Weights of a small transformer language model.
Size: 13 layers, width 160, 4.88M parameters.
Architecture: LayerNorm before each block, no biases in attention or MLP.
Training: 266M tokens, 8124 steps.
MLP neurons of a small language model. Each row is named by its layer, matrix (down: output weights) and neuron, and shows model dimensions 0-159. Each number is 128 + 32 x the weight over its row's rms, rounded and kept within 0 to 255. Numbers have three digits each.
A block is one neuron, or neurons of one layer that tend to fire together. Before each block is what it responds to, as a language model described it from the Wikipedia text at the highest values.

Responds to: Word-piece tokens in the middle of longer words, often Latin species names or technical terms, e.g. hydrox-yl, mon-ox-ide, Necturus m-aculosus.
L10.down4:168111136101110160058142115137163171139090158080104127110087158137103144164155115151111123150151159138180177093116120144109084121076153093140098146143159075176146145146118140176169133112145204120167140127124128099095162146191155153122073099070171130120171063199139112110111171122180118086101102119159076136158098070144159087155154107140142031117133100192121110115134151131116109077111096147111136135047082126145129083148157091047133104140133191107124143153176130128148134124134156
L10.down66:165114145149090142163149158131159135100159140142182176073138097091139138189154137168143105123092105137156069115103149112172135117126134185114137099145160095111108112077164146092080121099134100062109142137165101127118094122142119113149170086181167162125124144145145063126093098131094145124123158151087201103085146143091097199114066141133046121133099134151162118124106067157100173151149145146152172115047161115125111100088117161197115167180107135185104126061117096089184160112109151
L10.down106:085137154151154141161145104133077160143148078118153123052076149119105092131155126095122102119121153130139177143128105153073133174173107107136117134041101189132090088083168101136096136118104182100147144112133106157076086151114191173108192172124094159156139074105117178099071113106132154059152098126159168144116149125156077111179062127154124112154116092121151136125076145121147194140140159147141094188084151104118194135117100099124114138142119148139214166128123138169124149105180086
L10.down142:091116130076162176124057112117176171132197134116116140110134126088140121132104106099124157149173125105105121083117154048082157103128181128139131115092122106140163138094150149166140140065149165116162102183057094162047172146106188077135183120118086102143133139103122118073064150110166129121168119135124128103134111131066116145162193106098134093105128131122142153111137090124175181075167194094119157116099152118133190133101108165117146140130163157167116061099129120144212154133134123
L10.down339:110137190128147116102122123156129207147093118095102128149149105142140151210157151147172057107115133111117104094111108163100085129119135122133094082057152190125080062150109108176115168096114103113142125116146130078127146148181140157150156151091146145178118126142147091100110152157134146133148100150101116094149119123123151209092158085033073052139120120161084068178157162168119144157154168136124132115147153087087078106091137128154089131154160186103084112165104136179118139177102100
L10.down379:105139168034174177183127140142129167106107113094099185088114136156114143112127122140102173145133197141090093065068132095242164127135160133131115096122115100123085131086124145138146104138147101133126168141171120098112130072140112132103140139142118118101151107120128152138085176159185166101122157164182130122167029068108174138148144079206140122175110110095062131137112144163084143094134091094145089134092144121167167121148065127104154126098106123160162102105120162109137142118146138
L10.down413:119063144131151185164121170163106090133111088117151137108098147098123173157137120145111183103090151176116144156064185113137127116142196147141155092105132089152128106098142120143155112126171114127115101138103109095186144192208116137120140188113123103084143172082095151143149101168142145157074092085136136176098016101127116099115115147142130130163059141179174142154152179164083094167120117083106115127116146114100174086084135102131139125089138127063136168127185066147108125113096094
L10.down493:180131090150145140096097168128111103116202111136114144121149124115156111113100129155105121158110171159109168170132082134053145138151108158103111150168110116095105108138125174093175113123143141076150054107127118166097080147114095164164166136158101074140097117108145102118116148184148126080123227090071132144097063097200084113117145152151105126163076138057127158119113143118199162101108141163131139154140132159103141085175162084185102043136086138154171185131142099135133148109120106

Responds to: Line breaks ending infobox lists before a new heading (Career history, Coaching), plus time connectives in biographies (before, when, while, On).
L10.down14:139109077104116187138103132117170096098121171108125133126156139111128157123032122132129060124094157089167106133151112159113098163150110086197148145156100136129131100179147098124084148164112189138085132134154142136135108137127038071147175088081141173091039154168141106059149132156139153150178093109119169128132174118107115079135154121132087144093124061175115146150106088141153142129159174158120114073152149150118058116151125069114189173153165129119196116126135150120153096119146108
L10.down247:179149125179066186198130112113106191131122127097131135102145118105082131145120205128143129100149100117166114105101158089162141091115140198168121091085190110106110172094131123092144117102179120136125087128168055099139152105132096079180101088094094101165073171116100142127107158152190128134104113129149148102050079209148116149129111107140077132069192066123137142119115089130143185130120131152115118140111160125115204113117101134145093120204160124128145118143113144157117172137113135
L10.down372:178142168072158152139164077102068088146127170149060154163101070125110078114180174131108156091166144140113144061161099217118117124146047126084176151133177153078108111158141096137123110107131193106166142088168157122110104095119119132128150134146117124142123093114154158117118094149149154112141113172112103129092129100166087128173116072199131112108155126104176086167142149112148092097095146221118078099180132055128155174131114119126085109124138123113140181128151117129104147108159093
L10.down390:093079144145133144122155106145180126116097152110177165127091160190185142060083090128124120132135094128046110133093105137106133110122080093083100147145172117123139114114140090123134121181157162125078137156159144171062143194134189098116175192114111108114087141152163158152112132112095103106106093068116175150096137094124137148173098130150126177101173111144209111122111150149132160134130096168207086096091137120145168137113134116114100141198144104127137156132029091075130156121089126
L10.down455:126151059087109094103099147121159135159179072072088131092116131190196119090101167107166137119125125141137113107176103123062121151125189081106154083147141178142107157135110153117091205169152133133081119123090139090106158077116145133088148142122136154136118156141076115082157173182141152123196148115151061105132084131174124075134154140096159116092071152139096117168165138163164075112136105118179086070104128140139076145113113154172143090172108160155154181149096125179129085100143133
L10.down519:183117136114168090155164099117091137137142172169105130078171102141169156131119114126159067085102103117140124117085095142065160111093128107194168123113119081148208161105147128173137085186173069134144143139146163115157124122060089158127134207139113154162163094116115126102074092104074113088134084122141156117094077175120147113198095168139076092104122125107095178155141111106137137123122123083128083132134151163158138129125130141117137136066141173099098162082207153188132091142162155
L10.down532:117112149150127158111128114155110137149121171140111156148132145133086139150177171119116186152145105100152138144130130143154044122077157155123125111156124145087161120094106101142075111152121076159100133175161128087100156137167056126095147114114127169208122132152176116179145119121195080101130109167148187108167121042070160111104125035127090136105120156149189115163119109145141100090166098139137090105097124108143120093096112099110082113117098185148123209106104155135218105087085118
L10.down599:145137121074061114098131087162174092069146139114172141142138203118132105143149145153186154116060159093163161128088167149050188123163149149148178131198123161139121133122103138144088159152142204132089096090151100120114141035162137101075159055134156102105094143155131112138127142125205179063197081074136142129077114108116145149119095120109117168121126131102105079137143151154136081112062141147126108098128166101140153141148127167165158112155110142140102098122139152124102115139140114

Responds to: Month names inside full dates, either before the day ("April 25") or after it ("27 April"), and the comma after the day; fires in birth dates, death dates, release dates.
L10.down47:142091117105154139165160121132130155129166113101118179123130090109099188089156124146172096127133149084139129121185147140171084156111094148173131123153176131141157136144135111074118086096126068124125156126135126061161115163153119117153144112132111150176143131143195118160163207071110141153089158075112142168146163166082155166211080036114143103110128146067135112136177092106141081109074207147165161125106149138115080172116071096134124084123061134102123074074128138139139116134110143
L10.down119:164142116134117085195124155135124093184138131115155154149158176183093133096104138162167143157132101157168147110120121140047186157101095062101155090107102135089146097134092150144168082044100101085058139101152159124219151123114100136146202107140107099130161132130112160132127169131116211123118173175126159165088156151098055122151080093128126148118095092122119090159130110114141091139145192151176098105147127084138064091096148147107127130118102109126164117138165120104075106151110135
L10.down257:183098145151093109113120146128163102137137136145097090156078155083114117142121204129118165146157143142142086105109179126068123204111061139168125124157121175104114127155121168141177092076146151098083137149144122191083138101161128090105074123178180052091092157138074171156149147092154142137116130130158168166115089099146082085099148114157105089088078178149137132181120063101131101144115102152099132137142148093104171108069102069100103125136089187127142206145109149154108103149129139
L10.down318:072149126137129114123169105089110133157060145085085112113142090113132114089142122176127158123223144167116144067131137146104087167092154128151160160075175080126137095141121102106157130150127127186214131158109133145170104131112117104113188156114154139104126117104076151116121162157139149110124117110120123114112106144103127089105152067191150165136108116110119041138070130103127151099139079151176167123150205182159161159103084124078100147098174141157125068194089104168185088128151144
L10.down376:112178117099092098090176085103145127083151186169134153108194145135051093120165094100138143154123081131118144130143060162104088166134177139166122124134139143155130111076115132104110164125104098123117095064081136205105113101076084172131132176163102168060135108081093156095119098134126154134141159166126130158143118125182172115084130113139145134103188069175212155143085072122114132132127128131153163122149107127101093168081150092172109133106105156171143151164126142078167178147110178
L10.down418:099095113126119097153113176120121137138166121119093095159178132100078088154123111187090128165147059149095110103136167185097126079106142125147093157114185079190125118200157136173146143092142160152116103129183066113082143159159113206144116108153106072101117097134125133115159118190061097133146134129081141132150099061152130144110120107133126117081138128118119171072124144096123123126092206116135188144117130139159114173201139121178141097150155147072171174137099071108084122154100089
L10.down482:118102129177127161139104193185097086136147159150071111155148106150124122123124180104131151137143077096122126140111118141092144101098104128084149105150187112087159142103088094101111141170140162192134151120090141139155174106116131159124175151255137133103114133155119108121136122113120132129112062098107117157044119185147072109188079124181128152110132089139149147112087151107123155145131195131143091107107135156173148078103078129155091143164129086173137146044131131094102140060162072
L10.down575:164154129179167132106107148149159150135124143158122144162091114109091165126102139147175123111125117116147150167111145101203105072104173155097104116122114104063112129093129086077131122150093134068108137138092147131120100095087119128097139129164075176155153047127112102131141174085103108064135170129095129128121100189123138139080103157145193128158098124097199165167133065103120127088128166177159163085143102102146075145133160123122190132168164187092190143097112102052132197151168124

Responds to: Line breaks closing a value in "- Field: value" infobox lists (time zones, death places, countries), and inner word-fragments such as circ|um|stances, Colise|um.
L7.down572:102186079100148153150126154113123186141112184169089136096162080075124168183132103163101127119080166085140148155168198114137184163180105088185107102125089105113126121096170127100152142151111131086080098175109126131094142091175119160145158123063161099166168117171199103108144088119132151140124092134137087205120136070100174091085128081133088143134119141075114120098134116108103177152185144155197134112097096151099140132141072087147131077093106106159154148128133090125139115126161156

Responds to: Word-piece fragments right after a split-off capital first letter, mostly in names and abbreviations, e.g. I-rmgard, O-livia, N-astradamus, W-ET, I-ST.
L7.down422:248112170094061107171118166134117117126071122152117086117113116103137144138158090077119086065138106135123200196102154136063103129123150159126053152092157109120129144079191152118111101160115130110114152140159151111136117137126153134138146136069174102156087133063113163102091074171111170109116145131105128147130076058144150118109153129146153134145115105056103117132118122148149151137147102133210165071122128153163072129149177118164171135138118185146120098180169128088145145123127141

Responds to: Line-break tokens ending one field of a structured list or infobox, before the next "- Field:" line, such as "Conservation status: LC" then newline; weaker on capital N starting a word (NATO, NME).
L9.down190:175134097118090168124097156142144121063110092139099111114091142160087123224137115069122165131156122122158144118108092130095105131151136143131173175127155138106099132163207168198100152090130081082125160059044193135118103105171126119175104141090163152160124137127114132106116105131073176108129087121136109121107091175130117133123123167179101099121094125118118154199095096120154089083142119145202130109116137135119190105151069151116106165147114145192148114099162081094166136109196136
L9.down208:133172125122138171178158113125159132163091145151129114097156157130128082125132145173114161074131100174118149123092135092182119081124077108121047088113158155145151119131101114075146128144101106110131126098182131139082104129072153170145117134083109158161162110129139164110099167101144114138153112170151102126084220159029127118128085041172144119114111098146140104073086147136148153169180139138136130165127141150114086131104080097133082204115073154157101191152167107059133164154103133
L9.down286:123150134066157140146152144107145178151107104153082092127143147107138174094139119093137132091161099170149112109125100149050107122084169124133119074123113156143185138092150109136153109172109167147112145080087096188049097109155096066148097198085115173117121148198133133129095140068094102150071117092137164132130143076120165178082141095151170168142110123127174111118150141151086138088176108153137123100147127116177126149158118127136073118088127159109169057110129108115109151140231183
L9.down396:057071140167154097135173088129167076100154142107073148181143101123103091095130112199091084119090213147118125094156100155147134157102173106117115180137151124137132095160093171095106075064138055086106110089134165127109145088130182150117139144125106139181164093055152154132105148141121145083115194118168172091077105115136173108150144129141121093106136057110155130166095119084098167153172102124170171158114122119147144189155116126120127117154142158130092147128165129162084136130179147
L9.down455:151104121107106132142129119087155141108119125104155084145118096137117135091094057079141135133130098174149088120089136051155103131158130105138126085128166169148176122092197118156088135211096138129097189149073130137099128134134170143145159144088082138113085154089101155094121148160151113113143098159206171072092193197115113138149131097123116124101176145187142135077127109096185085098170127126097077146114193104119125181112129136113146149150098205104160093194096082133102136121090148
L9.down468:104133173155103085108156128119117161130110146146127167133130105089146081121101155151121150126125133196153158146169130164097088098127125124165140108153177138143098129160082111125058086123098082088097174084142191113127163120154077128144076143140123142156155104125079192119131145127127173162213165048102124109139190122183069137086117142176128154139107102128107067104100071072152067101125086218136157123134108106165119117130116091149094133146168194145154064111127117166120096162121146
L9.down508:138072139144121097168140188138144078144136151099176109108146094154134158150120061102149023156110137130164132187129111153121085154166146117189129180129182123144119074186102153136056126150152096111140141112101160126059138151137145057116093138093127123137105143100129125111149154125091111104134121100133148171104127208161122088118150124093116133116098145181165185074086107108175143175123101160128185116156154127137075109136126137195141063106086106100113060129112185104125161091131098
L9.down512:111105137090111153172150084113166121135083177158145089111104116100100163133072113111172114167161094171074139154158134093099101175170128144150165068079160149084113159122118199119158162152150148117113158183121104156129082117141099116103118129108063131094135177121157144153156109069099070080128095139185121104148156148062121182098077147152120110103179128140135136079174139094126160107140132123149185182065118164087114105190072175113101162129169104092100098138128149107147178154084099

Responds to: Short subword pieces early or in the middle of a split common word, such as eth in ethnic, th in Python, y in cylinder/oocytes, re in repeat/reason, t in turbine.
L9.down87:114114133149101095097099149140071152091177137199129133074091076126143169099102117146034122176152106152160130145130088156092110088121084161171193111126153120111121152078122210117113120100111111140110161148164112116077083147185104158118117141190117116147163138116068180173133174112113137088191103088138133101117120134098109055142089088173111156121111161125098114119216111151159160148118157132091089113075114146123154125069085129131167120132117145185139123106159134140114186172148155
L9.down119:192161151147121150179138060081123155126122080125139161168132150102106164136153154079116085068093110161116163135136104135041139146109119155150130101139161114172088181067170128088134127134112081121131125168111141110106155102095140104169166107141111109187124101152094157174137098143115107139151136132108107050128246128068076117123156149120089111127119114094091088117118089135187174140115140118149148085152194110130122157069154129151096148140162094154099160136112155179108172157070174
L9.down160:077102132119141068082160117105128161094158113117151092135132115179149139122099162156038118100170146117161129183108104088094131158062142125159125142075142124104170151102104146151109109120102150163145130168110185089178187109145093131144148161151194069120093165115126084140134181126087147090185100119184145141097143100101118110122148080078159138138149154188134146102143121152223056116149101188113119064096102125098145145163194127117124123116125084148139140079099158109153161092135087
L9.down177:108169144139126145101172170121115111108134163075070104128138131154189172130131196109103112135116196159148158113116195119092092119099139084110114130128099103154180136132089093126051130087144138166097105198117168116201139089205160198148118113136120159135069122126097164146057087126120120144110107175128156149122108137107157074170125121144133107177133187105146113100172097175169055100124068099097138113160098169136089163097095141122122136130132093166096106149127056118116161114116117
L9.down449:123112087169066106146119189156138129189183116124088151150116101143144104173157133175118125113074169148110173138114122082090114096068159146081098121152161117122058085140158133185121144137181139126142135135124158128093174076147058094195135132123155133160114134112089086150101111149129136118113077115134064138141150154115079079134169162106125135106113098176100153138146167089093143151141187123111117159092165108115186133104155160163073189132108122122160053103122109117155154169153028
L9.down513:114144105157175044155144099117165100117068077135195148117145101150132175172184150131111090182100140141148097141117164104079094136159133102137157099157158151154091056182144104135121135118177087156140118139209141173126161169161106072115132184174119122111138081064148161110190111126082121091182119132132096176156116151094149088145140078121161113189139120148090098116133169090114094123146157113081108155084095106108106145114097193100105107126139098100097077157123172170139125109092122
L9.down523:161161146124177135224136097134134114096106145140181195102158164126133118037130144145108145119143166144111102134157135164122130092138066103098097085163136124118117126094144153095122095088117073121116090147119188090136180080055093115170122102106121117131144044143143153094085122191140094121090138074158148142102073134128197140171126104113118106119168078148144177176169118186098142176143136127097090110140129157067114138177132072129104107157167109102159108131108131130157078129181153
L9.down553:164138224102053159074148112124192092156138134151128148166087099170140132116118181146115120145142159105084149104192134157069123111095118072085129145143100158174086088149116174114144170111057131099111129122105149154156123176139145100117168138091129136152096108188136095063116149112132097177053104148108081093084083135150097104093167118088164136164143087155169123138115155105064103156100164134159104118100158141110106117115131170106150105146149143122137192105151084169202154121102148

Responds to: The word No as the first column header in wiki tables (| No. | Title |), plus digits in table cells, Yes/No cells, and some word fragments.
L10.down12:149148099115145131117190091121152155154133185167135173169127123141154144108179136145128150131145158046104118167150133077038133064115119120097145197127120136108105124187147105156151113146096135111150064096145054100124106021175184103144175080135120101140110102106137148097152139143131140102134079202084110145157192120135109124119112168125136159138102121114105095121157141138104132146074108143073081138182158106183129104042128140127151132170141149118125193130098126100110150124104090
L10.down174:133109172146155125129070166118137094069109073175125078158136146136072081079117150163101084072117153156189072118126080093077182163127146140121182105073155117106171154110157137144129097160131114156152137133117116180151164136104130161158165099146091099135107132087147116114122098123065129088109165089179124035138219163095104125126182153179115122129126139103086123135126167160129100168103102116136105088185132077184129121138111123133153153110153155149097123067192163134154133108172115
L10.down195:086130092136136096098162124113115158188137168088166126130108171134136175122205152128185062084133125126169132154160160113163121163168134096099141096058141126146139120162110150121079107160096091125115138095129116101111095089156084126123096055165153162125099157149057140166159129150160159138144074091170105143156111058100146120152049123131163122087122199143150133124123161099044177153109155107132115081062157109136143155145136142058160113129102106115118146113206149124107130183138103
L10.down210:101156136092099134053121134082137123111145070139106172125143192156136142109147136147128128095117197135159150081130127187096152143063150135152093100163123140084117177098074090133164136155128181115162134106169149107140105087155179130116086150187126073117143084176127120116132090109086126120105198105148155128154190115072184096102106135134120104085159098123122136091116193053129093138124147125163146158125144106139126165156050050069116206171124120158146150091134151176137128121123126
L10.down236:153175130109162137155175072103112098149135127110119155160091106087125115093112115123131076136082082205105217114132139104133126152138139151161145159121142137116194131126138123074121124096146138094159108152116133171106147160201101131143131140130157083185135155169133130076138129148103156147117100090101163129045172171134140118129190133125085128128053139159174129158103118152071154145084084151134141088131145103172164025070081073114139158110156123115140135133137077125060070159149146
L10.down275:163135143169155153118117175118115132132096125174114133122118159098196138074091100120095069166095080081113132141155090078152148133074182144140077123154149136155151106074114143059111153129160149105114127111100082121042145097126095119072095128103113169129129117219084111142198145116121144134128127189145153126163100159112150137097119179162109158070120090114154163224122139123087162099066151133159110135141170159193154115161093149139118132142096151140159083138130116150167091081145082
L10.down448:173156132127116155076127165078144164111083176171150165161141112113100119119144120136115116114111136163198043126178162132198148082107131143118145120128117151112151120158110133093160115115186095157077171156131153116105162083095111074123122150108107173098192125128120107120154144129173129094109075129169078173113084081106173101075142170125133092138137123102110155109133112153134146137082085103123131200145131104110096224149115132107120086171103159147134135120170112126143009061136110
L10.down595:096133131114138129113098169102105109070131110109102139075148094164049062100138100134111114064106126111134212132105144099139182136076150124173126118079201147162126083118139115146111151109235149086085126163147111134147131193073145119178102147135158127102192190134144187166103085099132200139132215126098133145155116111122113153175134138071129114093097129141094115128129116103147130157190158143149130107081106153168107153081104120127116106125106141091170101124090092111135127139144169

Responds to: Month names in full dates and the comma or digits next to them, as in Release date: May 1992, 1 January 2007, June 4, 2002.
L9.down104:108086127114172124157088133127157109118153074109144120154175167147097140115072165109149184114197104135134155125153080133092123132119080164144125135107095093167120117098152135179107108115105172166164106182120182128090124137175160105141138109138056088132134115105132082097101142166141050186135137157156081163112202123128089096161175109116021119111112142144173088151131088133120148158100129083139141090112134206099125174098106095146102082134165163098075134158133189151132146066117142
L9.down196:127086154153154098141127129096086166140102119154150172138221132061136087201159098111144080135102137134106086146176123120130104148099088151112078122150066122082174168134155135138109086123140168053093074124156143140109107169209187139191070196113160098134111136127126164119145137068132146132091128101116116181135057102133120169111094110137147116181113179149078108136149120157203121124133118156116119125151144098166129128133136141105157110107157193117125101126139179119061080109121095
L9.down201:163122152112110135172129052163086164131106135141119137129109157150057120159151155191147121215150131100155126138084141143107090126152158098124158147145109160171104126151112130138098053129116128131069131051114138141139091194147127134109047151105137124140145126167162175111158153087116177124089146111123137216116101193126127142112162079133127094097095132135150118179151113130090133106094157124127132145122113116197087110105164118131122093097120199075187072179142127145116128105059053
L9.down202:112140132160117088167128139114145154102136118172100097076153128147085121059111126116147137115145094137148067160128119102090147174165137102156111162126173108058168196113087133165121105139145145149073071069096109084111138131137156197069152162110155084181083178137180091114161144101093086134129183094131090157173109152165124128078161214105157187120135095101157098161108075067143153152125091079108150149133104159144099124127153074193142143126128093119088156137117119120128111139172161
L9.down205:178096146148161135179113148136117101100125176091123122098111079151141147196109103147142169119142087100132125097097109152093146188117077174093147129124152056169065125156123123173096144153083166128085131097104118114140191156112088150192108146168140175115118173110149138111074155132122122142067139127123163107092155073108078151076074118166094082089117158153176114131111111142121141129158083107209086122053154170149149157111094139201166141166145061109152156130170117098111160137138122
L9.down273:071166077091209125120100130126099200164182143136106079133097101115096111126072117107128163133194126142146087170118123122131158106115080128155131133183122012123181119148150125159144123061135133108081146191078161118066117131120095147130121163124132161176128101116142100081131156126140085116116129105185133165091135052099116139120147120166134119083134138109161102176119084107128186124090165165108196107127149152127103122129111145060192131154107122152140119140172187142120109164152134
L9.down488:136209123099163134130157113106197203151142110158153095095135102220125071114171112147183090202152111187090114144118100162124075113129082168129090146151118089149157152110164160189146122103136120158111079147134111156137117093099157164156125111111152084114105117115117164098166193122094076083113074132083140158116092120123130117097087160153040130120122118153147160144156125121141109102175130131120150097156078160186156149056110100163153144135122146114141097170096111097078100132108095
L9.down503:145132149140160139167097129122142156163186091135120155159135083166156044136087092106157141145054104126110181181094170099145091150105139124152090121180120087147122081132141148095141136124149102118077115145160109212179096153118105080118116100156109119162138133148153148174131120162168156048086145108091169172094183133121147156099094120131143174071139133091070118173153041141104166127150094179110149088129122090101120099115065070149103171144131142106151117091095157132100102146179145

Responds to: Word pieces or next words following a token ending in -ic, -c, -al or -p, e.g. Holoc-ene, Helic-opter, Giac-omo, racial makeup.
L7.down545:167172134115085148087139121096135113108148124139116151179111109102143098094199112097126183092070145104136164048121196125132130099116235165175160097134131119161108153141169140076127158087155203173122079184140094085109150106128098054146134183079116103126098097138098140129137121140165145134090101177178111109126126082169120169145159116128094107077142155128074177120125078131083082081133116121129171073132108130116145126152169152118149162158110116153117109067115139119160121109183140